Weights of a small GPT-style language model, trained from scratch on English Wikipedia: RMSNorm before each block, 3041 steps.
MLP neurons of a small language model. Each row is named by its layer, matrix (down: output weights) and neuron, and shows model dimensions 80-271. Each number is 128 + 24 x the weight over its row's rms, rounded and kept within 0 to 255. Numbers have three digits each. A neuron's up and down rows have the sign that makes its largest values positive.
Before each neuron's rows, "fires before" lists the tokens most often just after its 100 highest values on Wikipedia text that the model never trained on.

fires before: " in", " by", " on", " to", " at", " as"
L9.down452:117144159117141113150130122110115132139111109087135084126130114161121121123128161164148133119168112155133110166118095138115041111131131122109144146141137126097123103137143183124134093141125111113129110114195104146146162173141116087182120124136116116113122117118093163143117105114178139124126143133114152135138124168084143153116139140133132123154124125093152114133136143120136111129103128119116128098148160134098133148145101141107109149135115135120130161110162138123114120091137113148162094118126124125177141110167153094102123124074129111145103126101136189140126134161143101141

fires before: " |", " (", "|"
L2.down401:143131122123116143128130117128175126133152068129145081119148129132118106119123110139140165109096135144145174103135123088120131132102124114144112166137154056132139083143130159129128144165147116159130149097138119104140151151162169165091110098127099136111139099115134155136148087106135125145110093110109098178144143122100129098142168114106105138098152145096129148160080112099111138091117122147096129156103125133114162079134106121117140106140126118133122162123118136139141120114144120166130144127157125135138121117098154094102083072131120140166147164119152140117110108123134186144

fires before: " |", ";", " |\n", "%", " m", "°N"
L8.down654:087088100174140175140130126130138143142150104110150127139121114146133118181117089176144104120150130126099127118098140098148106153123102104137146084137142091107110146113096116136128114130138095127111105094116131100142181205091127138107120138141131168111119136112138136092109042078084143148097114146103126171131132145190088126150142095153135105099143123151134104128099147114114143120109157125122150105122129115151145143133097149129128126090115118154146154118079144100165149104131105167164131145154156091111119105162138111148114091140141116159137144098121166156141102131129133120

fires before: " |", "\n", ";", " |\n", "ech", "res"
L4.down868:170160154106104157091146129104138144166155144093069118161156138132136144122108119124113129084144120147130126108146063098127114120166124140150121142146170149126142086166149115117115115136129140136106036103138090099139097161127139177144134100154162093134100138133128091115124093124089136155146114152094149158133112138121114127139122120149108111112138075133116115126151090110152149123127132141109122191111081141150145138179144135113143109145127168093160171155098123111124134153140139106126113101091120117163090117116097152094111118138119097126127108127128104120141128141061158137

fires before: " ", ":"
L2.down264:129133135096133141092115132119121127159115128145101147154132110135130148154124162148116122171103096068136120106134141126120114150112117119143167123128127137099088154071158122082116127104090150150162120140142124178107124142153094142141139192112100091091123121157109113130175136130173127167120109137140106110119138121143127143125140083090134128116134119144122144129199169109126132133131149129105129166099112118138175091110112095133102097178142090109136117119108108074088123148099140124122145112119082140139141121107117141124136145140137150142109171104144135144155145145094100188

fires before: "-", "==", "In", "===", " ", "The"
L4.down503:138114168117136125133155174121124115159131153114118132141114096124124117124122147107105121115150147108195105113099130108139039113122142112117108127132095146127131136129130115137133157090131099142101121082099144139163130128161108120146133152136106139152131115108131150146123103107206100028153113105112104129109139159127118138143107117146121115127131159106133134099154130126140117131127135141136122148113115125139146134136125124133083135144130147119082120138122098148124128126133118141130144114119104141119155133121135126105126118127117076135092073147139114168122127118130132125

fires before: " ", " |"
L9.down858:114102120126184130200153115166176136135130122135139134123169112139144159144104094145152166080118146163091153140114112093163141113130154122119152133135115129149117121158115100137112167124147096140116115124155171146146162093116086113155138143142159120115123124125101163109112163138117107164100111153119120098122129094149152155136138126084125129092134168143152087097113072180117108142079132153113112116107095150124108121135131137126121125108109118107115134106109170101123072124147152140135137149148150094102139112096108103138129081123100138139144167094112106122098130126122121129

fires before: " |", ".", "-", "ene"
L6.down165:102100119136141149114103141144145134115126117094130132159134136161122130141143166168128148094138130102111115132134146125131123130112136089128149138136141105115081109171140097144185145137100137146125146090133109122165125093105105138134115105098146120115147154129126140151128106092117124123096108145120108129155117129149129149158108120130212113127124138133143138135124163099095100113067130178097141110147097101103137163167149122172185128049161119120132124129100132113109125092146115137112071120109145121142118110084149099103180101111098135193110124068127113144186074101151172160

fires before: " |", "%", " |\n"
L4.down384:145082143089106192094143128173143129118100141154118138141136133111144183136109130185117124117151123130127123137122156124122113150114119135167123129145120080140096155148064133152127177130147122146119111128132124146133150133110140104118147131116173138152152110123130128155152106121130136142094051127110173146150149126138105095152099129116120116113157110161114124142106151139144143098121114159144109101140125111071138065091124084108134139102123141142078166112144143129138153102134172146152115127185180167151109142104101101120114099116110153155187156161138174171159120109156118140

fires before: " ", " and", ",", ".\n\n", " in", " when"
L8.down705:163104117186156157168117123116127136154133163083169143137098102136103098110116115124155149129099104125148156100100159132149110118112110155134157128198122092132093111131109099163116118103129144134134086137161133120132123095109133163134098139160122116134169132123140142104070146110142123165119114149150105159116108117139114169146078139151124108148133126093139128148173129158119109142127119102142142132141098125126141122071075129094156105115127108133113136123173135129121114118144129142165115105122083126136082106127124102137101113123127121113132142070137164123166154150107091131

fires before: " ", " the", " this", " February"
L4.down530:102112098132074110121130134150126101138131179114126173160100138090139158098123123096129108119146123150099136110150155127099107138117162133096151137131124139155083116145151107099103129111125141132128107137116122131103136146111117139140132151134108122093114121196099133108135178107133125125142146121092130143163127110126119117083138135097141149178135121134128155119109136133132155136138138120143150147108093118113116153160158109132119119142152115122141111104130132135133084094136165121092139138123125109109066125115091132106106128135167130150079114132145077131174143146125102159

fires before: " ", " |\n", "),", "',"
L9.down731:099120147125152167121134121158124116146124147130116149139166141149141133157108162175102125173097123128118133081111081129134133152121105116150137104129127141100122097112137127141149158152151113133137093190143110099083130126131140070131111107118159093107122141108150131129122130123128148122135172154148122107111127177133113111147112118129131139165115131140095148168160120118114183175172133125146097119144126146114153136120141076095132126066115128125103131108094146155130139122115143117085118148109131119152119155182151152123129105148145119127104098131152127093117130137125125101

fires before: " States", " York", " are", " were", " Carolina", "port"
L3.down633:143126172119135156131107127127100114143144125153134160121100154121142143111094183138137187154121144117126142138128103116132110158141124147124147085121101135135124159180123098110133138152101104110144132146102157156129130154123170106128093144129078130132131116182121094096123093109090142173101128132102093127158142146116126086142120088136107121125126141153107103085128137116128118125142116145204138129140159114114120155145128148105132121169098144121148158138111122125111119155144155163109141139095146183137100160144164129127149104099112145148127166136149145156143141131158113143

fires before: ",", " of", " after", " in", " later", " ago"
L2.down367:155109127165135141114115149096100140125132086119136141158083134111143135123148103121134151144123127076112180171167127131137116088131126113115108164116117143142155125122158116182118135157094138091111126182154125109129143140142119154142104113108113077081151093157140112124120103151095129097121135153123138177094129135114110128095146152140162152136119155127155141095150143138155120116116132116141134121126106128136123139125123161128143086133124141134135099164126100151118128127115173123136114145158093135130135079160142132123157111141166116143111173158092151107111141109129075110

fires before: " |", ",", ".", "\n", ".\n\n", " –"
L4.down50:149168130214138103127130144120110146123126168111123108124129125168128112138109122173132139162097144127157129111149093149133128117141139090160127168160115134092136087134119130121140078101114114116136095105098148117147131094127153118108129134142138091161117132134145073142101102093112081143186085123192133169145104143131138105141136123125142095114117127136124101123126090146104131100163106146135133080118126095142113116170165176173101114125129137121074115105100162144129117120141124114151137098116080125120110111090194170166138118154169133137159128101121107147118128149113093106

fires before: ";", " |"
L4.down570:162125113130118100156134094142093136104178164112143150107125178086126108125153133136153090108155132134132141151129134119141083122130108146091107112138165064157152147147119099144125095121115122150121125135131158130164144179103136125150175132137160114173113141124104110159130127142116113157111125150110105182129106108134107094143129107123082134102163126135127145110104134133128156133145148136110152119136134115123125114155114138131150125092155127114121125143099107077097134127147103145123139128118163116085152122114157181125094122173100111147161115137112119173158102124136154105

fires before: ",", " he", " of"
L9.down422:109126131112156157131114113120119158081126121112129119110134101139118135107097094125088108138087101139108111114138123134147113176181116142150132137137138082120156132104138144096169130154160134115143119170123138164102156117127115114090128136140141096085103086141161129116120135154175157131141167117117127138142124142149158163119118150114118082153116134148079118210126167101134167134110126120128174123123135123134100131124104108153132090069103123149155160107136161125125135114120137127122126114123134111114121199137111161131122120141108092163133166137090124144096144124123120148

fires before: "|", " ", "For"
L9.down383:130140147105135154095148161179115138177156112149122102157124116150120145091142154092139108145079152140104122153119131124129148153116124081173134159129091144141084166126136110149104123125097134142131110104113145138136141122204124119157129099168095097126094133101098130078126132134204135148160151097148134107107146124144150140117107079152117131145117154139126137180112111152166115175143140136123141154089083121079127167103173097104078146109129179107090101138142117132095093137126121156126165149082118102128164157141128124155137144120105142138114116144123158106135107089153107105

fires before: ",", ";", ".", ".\n\n"
L3.down388:116109154137165117137124137107132166139144160170177123119117050182101124165107112133158163129136169138130162125150153105112160124134110083168163149133147129103128138123154135116118141165132124074113113142122131130095133147130123147158115080140115131146140117081144115109135129146121170127142135097129149118096136147138140110151174114113150138138124124092110135142129139163105114140174154151165184161165100113087096130118142122142127171125134136130113154119127143137131092118131127123107140125165109133173139111161138148157102133163135139111103130128112145127136143114093104163

fires before: " ", " in", " on", " the", ","
L9.down180:146131136132159113133103153143095106122161071155099096133085119128158122128133167098117116101162175131116123112111132132131100068111136115121151116152109130145146164108125118146114148148113129116113114140154082144136125139136097110153130152088130114097145115111103096160084115125138139125136159120125136140138133131117109149137140148138133111125108143158136128162125103130173182142109148133099144166103103141113052134110132115089089155121137131106133144149119130137149158153078132167133114108101146143116183096195143144112090147121128143148117121140128086102166098099140108183

fires before: ".", " |", " place", ")", " |\n"
L4.down97:173103112135123147171092141112186136135158137140134148124149157116090098128137141107171078104140150114120147138115117159111136099161085150155155160125141135095136116091087139123107117116135166125130100130105119119123142152117121132136132132132127113118084151099094093134148134116139131151134117130106155125085112093121115097127107151138133168162088189124133110120124147125154130135143095101155141130130141118142096140117119146131135111117141150124140101102147156121115149138121156105101120130102083089090173135136149168108117157138158114149104128121111138107141147117112132128

fires before: " (", " |", ")", " (−", "."
L4.down425:135143162145142126134130114150101143151124175110170134132124194095123135099104126089142165171122120151142129114131155134097118164149125141123147171118053142088141053120061128078149107148114128101126081161153113154148141116133116161126116170131128144099102125109188147102078141084118144078109115125128074098130119110137114094115123146098148129159144127140130126143151119083097128168153139100135082113093110148129152169114078130140109115137132149110136128120117123133128141108117130117136143140090102163140177092129116132137135122134109124153117147090175134150129134134143082093

fires before: " ", " /"
L3.down347:120122160094119125123169117111145132174140142129201117110175098123142169151126146116146111130149140157134090149115096151185163134118165088090144134124129106137139128136120169123122144136145147143127113123175108131127129120159118098105136137106131109109127145119133098129133108137104179145152131149127089113153092118118136131126121158164116143088140132164112111117157135150101129157130132111073130149139108137117124112128108123164116088140147102148126140144133148154116125144133128127125103116165124128150164130118150114175127104117165168145112137104081134108119136104059103123

fires before: " ", ","
L6.down361:129120124159131157125108154078106128105194167122140122117073137119122135081108120133148118128116109097126141129128156129138075127165148129086157118111112179148125156086189110147128161121120151149087103163121087166123135099135142115187128140142124129119115134141152103139125150131110129109158150079120132154129084135109116145097167118129080102138142119146119067093130166147127141132148127125128080115153110113168118135168164156107127115139071192127093150159115145142119108156134169120131108108153114144162115096116168108135129122141153131137137194126113133140120186138114109096

fires before: " ", " |", ".", ",", ";"
L3.down133:154122136164134088094139085151159117117151107172172091103130109129119068165136073136130136098157140191166127129116119125155131093158103143119090132150156126140138146129119165166130176135109134158141157174122123155132128157123148130155126104133093130164130111124132094127168125138149110164127154100123183120100127114101146133142126113085124174098096121176112141116148089142157113101113138142124124116156159104152119116130090142128132169114103126093104171150163134104116132127141102155127159169107101074146121108120119128091101129188133115129098134129131167105140109110148120142

fires before: " |", " |\n", " #"
L8.down505:183104142107077093149134156123131144142174097143155105084115172143109105142137124134092103143122160130112117093108151087139113136140118094102106137139111178120162137137158093143134108103120126130103130112151149129102129124110118122128122095054134165120111143151104119161134146105057116167116109123116120112149141118136180114151124091095135128140148096119152119103147134160119126141132119138087111119126161117138131131148122123158088108098120140179156160151110132156155148124139160134135116194148129125132153098119127087072133146106160171139122098092159097117127161126134116129

fires before: ":", " (", " |", " –", " ", " |\n"
L6.down486:182094148123110119120071108137113083128107163108123179171146091148100110187144166124121129117105121134078119154119109106152122140110149130143113127078155154133108172122170061102150172145154106098119108118082167119145119135190085128141147127107144137161139143100114147165113150126123130109121155129129111130057145116112125106123139114116162133102104159176120099101109138130121139107083118103099138115132159120148143143113143106109129137143094134095157120123125141139154106118098132148132097116101101129115124091072149111105133123158163135132123133146114080120160133145110176141

fires before: " ", "5"
L9.down699:106127175106125135136148167143104145150146107128097161141122119116146126138167150164147136162138126164061110115154126145124152077128094093157134127153107101108095134087143080157138149105118083152116107131119125156125151112167162077151125143123130136090117128130111139130101142132121117114100089127152118131129121142124152115174129092147082121134116140141142106107126148099130115138156118131169138145083095087119117142122161098128096117117156135108079149133129133168108131126127142128097098165086140150124092140140153119117131146108133123158117112151145137110155134125182111131

fires before: " |", ";", "\n", " |\n"
L6.down253:126114137108148110139098131161144102112128134072163100139112157128111131112156107112097163138135137149166153111122108151130128182132107137096132148140126122133125088153120075120069111091114170118124157152153176149114117131129132153151126138139114090102137161144103146128084102123133185158155137068144121150144094138120145103123110142149171137113156108124137114137098158142112102112164111147138142133078147145141138148061142171118109133111082105149127123139121083144091111132151121148136123126136111135135146090115146128132150142105111105104151096139115129105156091126145127122

fires before: " ", " stream"
L3.down790:129095136183105131138127099132145125135147155120158124125117174083131158094096148122105109152134154105129136120097145059149094106104131126122108105100118123157173114112118150107068161163147141140055126119119125138120100125147141088103151170108127147158121111135147100142144152132131070133151116180142109124100163112162106129094072141111120116149134120103093145122105120110085119108113160149145096160156140113124160108148092154132118125137124177113152152134110128177144120157098134102124135109128122113148107122137156113121126066135114112111091159124134121136111106124136113153

fires before: " ", ".", " |", " |\n", ":"
L9.down705:135126128106133143179103144097137126096074116119123122103147150122169135146130092125121130125132126123192092090174131137123085136120122163134122093115125121104105150137152140147146115120120168113112166116156174121112100111145174146127132123089125164162120145165125104134087137145120099115115130149171168163115145135120158123115126089137103126136124140156123148148137123118103150093123133092103152149101097133178149128124136111137120145144135159098098145166126139126127096152124132155161150191130128128130123134106074132135160081144107105120149122148141152150153167133108117178

fires before: " |", ",", "\n", ".", " |\n"
L9.down527:129135104126142146105141140094125119127151152081127117109095134165150110166128115109142154184076114113171136160146131111168111115088079116145124133168113182159085105164111159126097113114097108151132103120112121112147115129137077093127159139126107160137131110157118133156120106107091132093131137105115167162143127140127147184140121068145100134113149145117130149101128116109104141099124115139127098123124146089121149171132081171146133097121115165153170108119154171122136158143142115156129132122147141140135122135134122121106105130155075128143152120104142155129142133066153140172

fires before: " "
L3.down546:163119161147147145119129138100144128161146175116131103104142110131151114141132136130155142119136166143109159132106145099091130090099153109106147155096145120141121158080146068127116144124130103100101110103115148155167094145127116142116131164106096094122151148153123125135162138128132137155136145166133118141066109085132125110095136073094119124126124140090128127099164115141151105107146123165146117128085131099093127108162118120134137130129130142125165158114122144129110143170124110128112111095114125110172108114101159127140108103129101127142119116120158111142170161131142148113

fires before: " ", " Division"
L6.down831:117121104162117151105128111069135104161116125100132139109160131103148147111092107138120090096140102139163122125117119114146136135140163110150138113146105136155156133147117102112147146104145116146118147144120129143110145133181136115148142123082100150132160156088103114108156091127152179177169131134131112141118123131097098120147140125093167142173185127097139138140149088114133154108123138137144146109104130110118115121136141133107143083132129098136111134134150112101121134117133154134130114156143140106097160125129184176108157152149078149139163130090147123111111134153100105135

fires before: " the", " that", " it", ","
L9.down665:133129116124090091102132094124124136148149119144109142097173098117157129100111111118080141137109129126108127126147118139145164131095160114131100101128117083124144134139162133137171135097142117142112146174104124133108132171130117143091123117136106114097106110140113101114111135140107089122112144142114167146138148136129169080131110151080131106120113151149129131154164124129150124111164088133111161142101117161133097116132113131139098104127099155153112145116145125130101157139154115132075137086108077093154132170113104150128121122082087086150146159140104142130142126099109115135

fires before: " ", " –", ","
L6.down612:106092124171147164099159109162167126137148158149122134117122144101134101117136114125114077118130072113100136127109135144150126077139150144113130136138118162136091112163153144127086102112121114101122125123124115124130125111110175152122144120142115139140101128135156142113154102161119120107169106142093142166135127134185137175111131129181152098087124106126123151124151125138140121169108143102118133135082123095087103129147143120126134100100143158154123116096121136138149138095108142094142136108148108113165121114160068105131106164098133127192127124134135149115123135095080153146

fires before: " |", ":", "ing"
L6.down725:143134113122116131121103133102107123058083147110075148142177148152146101108146094113107105123087101080123110149170114104123122117115146144130118167115103156165113088121171168143097094149148114116128117138162129127117156131146121110167182131157114168075134118122111116113138097132149154166144098144110112089144089102156161137129157121123105098112126109140125110149108100138151139132140094149154115089123153144132162107147141124135099149137084139136107119107129097140133121113137107112161147082052083149140123095154146144142122147176114149136135144131084138152110101130163154136

fires before: " as", " in", " on", " for", " his", " from"
L6.down239:138140161133116156107113125164133150120158130099073144134130118098140141108103125134140099113109100109100148173103131150123119097132175135133136145120139167154103134123142168174109115122112119126119147114107090168104169149138176137142163105135197133093156133122122127099108125122137137142159107115139115136128101155148091114103088103109141148132094120090103173124134089126131127097097129161137127082152138154161094135150178120116118166144160124167104161094118143138130124086113119139088153162105158168135123087141136126103125110164087149109127106129125130154152113119156119135

fires before: ",", ".", " of", " in", ".\n\n", " and"
L9.down483:132094144118135193144150137108144109115104111119090096069157125132102169168104126125128115109135126150128144106109118110166073110118142101149128162188119113150123109111121106137122118141096126145122109123140111107126137140111117108146113105151128162122114150163150097135111138099102156156134124134133117134127119134137143094101157111116142103158162168116103109148099113124159104099146145100158136159143113084143121127134148133104151183125092128128125128119141094137113155153123138150145144135105165127108117105125145142119135136155143080104152138099163138098095145070140074141

fires before: " ", "v", "ter", "ched"
L2.down178:081152126138133132150101147167124151105149134056145099132156126117118130111171158099138153155086132129122162120153112133102125160165149128115092137137103161102131133121153163162160125153114117126102114112155084126137084165125145093136137105155112097106096090175096162129147182121121170102146130081105144112096133142132138160100155095145176106135099160104121157130158175112114109122130182172126135140097089146153148117135083122092098138144094144133152110112108125160140110158110138142148093114100127131142152070123138152131094162142121127114124119127110105167160163136098116147

fires before: " |", ":", " ", " |\n", " to"
L4.down864:125095103134132129151124094158156161111105148132114103140119154106119134133126118125124132095136160102143108120081115152152145149099137078118141128163139146150131080125146115145154091093133110090121109151125073125140135112142104138127132142146129127140128155090104125113112131166121129134160116146124150119120140149121140163131101084103109085113109149146139115137121151070155085127157110162105094089144133130126143136115091140121099135134125128071138144172132116161099066102099128118125150112124128144121123154142136138158124118151177079100096117161138144109123136114139106123

fires before: ",", ".", ".\n\n", " and", " as"
L9.down334:118146169154148147137149129142139177159131131096163104168109096129087100139117117138132119139180064122117137163165112092128122127133112144135165126156116087174124128141129141079173130112129162166126108129115176111111135148144134136122112094159126126190111157125150111156127130139140122102145115126098163090138149132126096126114099119134115083161170128140147114117149140179109115123139133100122098142157134150151149119149147083125105141106137122145093166109147151128140160149131134151136168109136145148121127138141117161129118089131160141137130097112106182157152130216141168121

fires before: ",", " ", " of"
L9.down651:127149104112102172094111049130108164103081124136083109143127085121141131123150114129086120132110106124121118089086117081147086160133100117117127092153132153144133074143106127115170131118162120099110155128139113128142133141069093113094179111167107143089097154098141114109143160156173112142108157082105135120109110099161097099183118122137118119154144168130067102138146150125147126150153141107131120155104126137147152116129120165119135155104133128131138111166115157107122114085108119105102166110129100136087141106160116136195099134124143155118121144125089128102145127126133130159

fires before: ",", ".", "\n", "\n\n", " and", ":"
L8.down115:141111106163171096147168137135150117104120127139108189146097116137115140172133157161156158144105124140129116137097112140141101088122161129140123140120119158126117133149095129159148119084114123120117140087110155116086134140123138119144117139118144157116133109185138149144123098142083151151152128124118125116124102097160164199172143144104109136112096154140133125138123117154131152092110082097117122152130062116156143131132163146113167152126172124149102120154109125125139151154143128170107147124116080164154137115131127123168147123160167097106145136155160128121105158132123127092

fires before: "|", " "
L4.down84:176096192122141105096126171128047155137160166160125137140133120132104126143117102134115105142087094093181104121121160125127113128144137125118123131132122133086137104161119164153113089099101121143165145172139130145099136141132102145137115149105132134141118136127138096145156068141163116096108102154136099137114130144134112162097122088125128158100149179092107134119183146165108109125149131100092141094123133170144124129091153148142113107166130121117129111134113120125129131181134120127147145101096095136154106162160145122111110135154103133134123087132098133109158097144130107092

fires before: " |", ";", " |\n", ".", " ", "\n"
L4.down175:129150152161149110142169132107105129127131126131121123136105118141103123138134144147092171095104164151110174126123120080103133118132093118110129177149167100095156093134132089160137131105114146097164100135108116132170161098085162101173109190104113151121140120095147124095123109135062138081120098140047146119107092140137148105141115124114165141143154152111131149091132127158107130123152160125151092151133147095067163119098104132152153115096151129097127132146084086130168197095146118153137124092157132113117121131124135135113145071129119120149091122092123135139175161083121183107

fires before: " ", "R", " —;", " over"
L2.down222:141126086169115150126164117099170143149094142148147131137101106157123111126114128078110144115106137118086154156095102095118100150158113108126149149130108157132112103113114100157186128141149102107133131114132124163169127105128139158152147167146173120119098126112122127119147091140112132106156126158104081141136114135121127101133129101154142141149157162124131101090147096114138092107127110118119121116097132106143127121118119137125139128141124088121102147124138124140093105147064141126123131152140144082134135156082119197096114119137117166102118183114118135149128082126082106118

fires before: " |", ",", ".", " –", ":"
L3.down371:101135131147136109091132135159152151144102146074120146176128129144098107068124137133094119130147157155121147113114169107122207126139145097131079146159130046144124144092142116072115159129129109110133079147112101101144148136124118149111136122108146112151150119138135107118122099173089103154146145099170148123129121145120114084132124132101106147122160130176142144157089103126111140163146103159114148141118152099133098153154128094168137122125121143155186153120137130108121134150109144117145105132121155135148172091156177135108114106121122089153104104123112121132134125128063134146

fires before: "|", "==", "===", "In", "The"
L2.down862:134098161117142121146106109123096108159116108147103131136143106143087139152145137115137129103160100093145101122104094154133075155151124148109151125128146138142145150078131134138084158110150101154129132133128128115144117179111122131142124120156138110168119164135126133149149147139139147096121145144129153092135111085155127155140141115131111181131135120116110073094173139117097143130137121116136126112133113095153138140140119130140129094136109116115147100133153137085149153098131165055130078166082111168147110151139142128102130140137132156150187092114121134164124148112111142094

fires before: ",", ".", "\n", "\n\n", " |", " in"
L8.down285:143124126134150109111140142118123120142140100092133088155139105165081151108117139150109148129133089139144116150132122130146075070168109162115112147149076176110130113113129080089147154160114131082142085138117165106090180118117079128135144110169106111109109126155112099131117143125161157089171139158134122107130122155152118104148107155105121141178119152126122140138143134121118139118186158111115128082130082091123120181116170148126084129101127155130079114154119140154079104139115155127105154107149134130138123161124108131143135177107155117143065067139118120120131141146137138123

fires before: ",", ".", ".\n\n", " in", " and", ")"
L6.down816:136137137172116133151113110149133134126137110157149171075141148138112157124127155157144166131161111107130151128148143123142124153151125100154114128163127134121091120110107125127130129126123153127140126136119152112095156096141088127094086091116108140128119114125100211137098105122129139139113091117158137109153135114124115111141167122109156129162178116106113136136137140141106089125128132147151172070146104143157157084100149110150149138123098130130124186086110128118143111151170117158149124143200127130125120099089122115152137078103156175101143180063110121159133065171157081106

fires before: " ", " Liberal", " Labour", " −", " Independent"
L3.down579:167111078113099115092162180144148117121097116102150121130156100148118137149127180100143134079144141121072147131086071154102144157117111148124111157131145158152112107107112143124111106147143133100181159083132142137086116113122136091140128112121110121157094082144114135147129137127125120106151137082074095122134139060121123111134093144094149138151129101108123124135119184132138151146129160116165148113118163126143131141145101166146130154123134106088125086130099154088098112118136087156080146165093085116121122111123133158078111098086191166148108147137106145134134143093174120119

fires before: " ", " the"
L6.down698:096136114162141137101158131142142140135124141123125106141142141126152170130117130141143117136149137104137123112097112138144082160141115107126111141173135102116134093114084142122130178148201121090114160105124106148132142127131129120139091152150127127110111097128100098125123128137132119094169153188105113130122113141158112149112130162078113112107127145101121129139124097120159126147097121119133163098132101130150136168145107107133159151106153103143161112201142131135118135114102115080141156135122127137155099110122117121069148158151087145119089154110149113109140127140136112109

fires before: " York", "port", ".S", " Mexico", " Or", " School"
L2.down491:117159160130105132100125109134108166097114125115127152120160091127151103086129137137136121156119157133168103122112169127096110127165100135117099137135119148124116151104128128091120146136118118127146103107140123130118135181122153137142127128152117131122183046145125138072121141120122086148105157157093068132151129117083135148181110126153141128120135162153143153105113112169114116161154139179155100134068107142143161127152103125121141157081067111079184110116104144109158165127127128134137080148123116103085142084135117152146129182133173100139100143111160089137076108130120155105

fires before: " ", ","
L4.down670:130150131128121141131154144173113117138093124116119124142157159096139150115132134130138156159101137137138129114148180119117121112118121116154110124086114126145111125135139151162150155122142108124120125104117140117121088095127068134113061116125102146115131119112105160113121121124124150097138129156145115121148135066115145127095160172124101156135118121130151127155107135159104118119123085132128133101108143162140123138124102095128139109111115146098148196158131178158159149106136127111130138085130129126154077153136130097145119145127140114122113118176098059077154110138086125114

fires before: "==", "===", "In", "-", "The"
L6.down469:116145150108114107132147149110150140153118194129140115093138124119103107201161152141094127135123150154175103108103138123184077135122141141147132154116124089119148131144083099090128126098118114156117105124114168129128126154173156146077130129126111115123127150135161154139099093128174116080114100122102064147093126132097155134159137111131126099167124163081145157141085118100157124091113102107162086146095146103122109114111119138138099122126115106119150137150138128100148126159140137164197137116115103125110108158124149132109129116076115125155139100140136095184128102119148144132

fires before: " |", " "
L6.down836:125098076141133147126130113116142139140107070142143166125114105138110141100142119131158129145147090139136143099107134164109111107173103120153158064093150114139121105135115183094141152117146101135105120142149093139113198165105160130167109174148095110137138147098110122122165140123148134150121144175115143107138092109131158111159117134135102115125118141112102098144119110115139154119099116135126169106136105191109127138122139135096119110131116129157120094135125135128127098131122135132142118135129090101148149128161098178141128139154132111133097172141161123107118125174087103112

fires before: " |", " (", ".", " (−"
L4.down239:121111068118105059106126125128140110098147118138142139116121131134134143129153145126101137141104179098103144116138144138126168152159132114129112152135113086118133138133154144114109068114119069160124144093138117142127127159134154096146172112133124140188150152134088146099136155070177108113073133094144101097132142093124106113132153115130134131100108109098089129108127154112123107176134120138102141158119163174077112121147128137106116136164159135133145109137098152097147177118118142158160091110110084129144122133118140112095137128126157165101115168125079091164106087108149138142

fires before: " |", " ", " |\n", ":", "\n", " |\n\n"
L6.down418:167136112135138145125130137121099138149111123110109086146092112072155137123100151112137145106134128178169169120144121168094126086121102124143135101127140133142130127135159134111101119149101154151064105142159078155143105100114123135155117114147150091116161096125197135164111134172137131152142119165117123142124144126144102116141105126157115137137082139147147139141086111118153148150135123134150102107094154105131158155128126127131171143138145153146113109119152129149103122119104129128153179101111113129170080099119131111121189087135140139121125132128126140154114136120127127102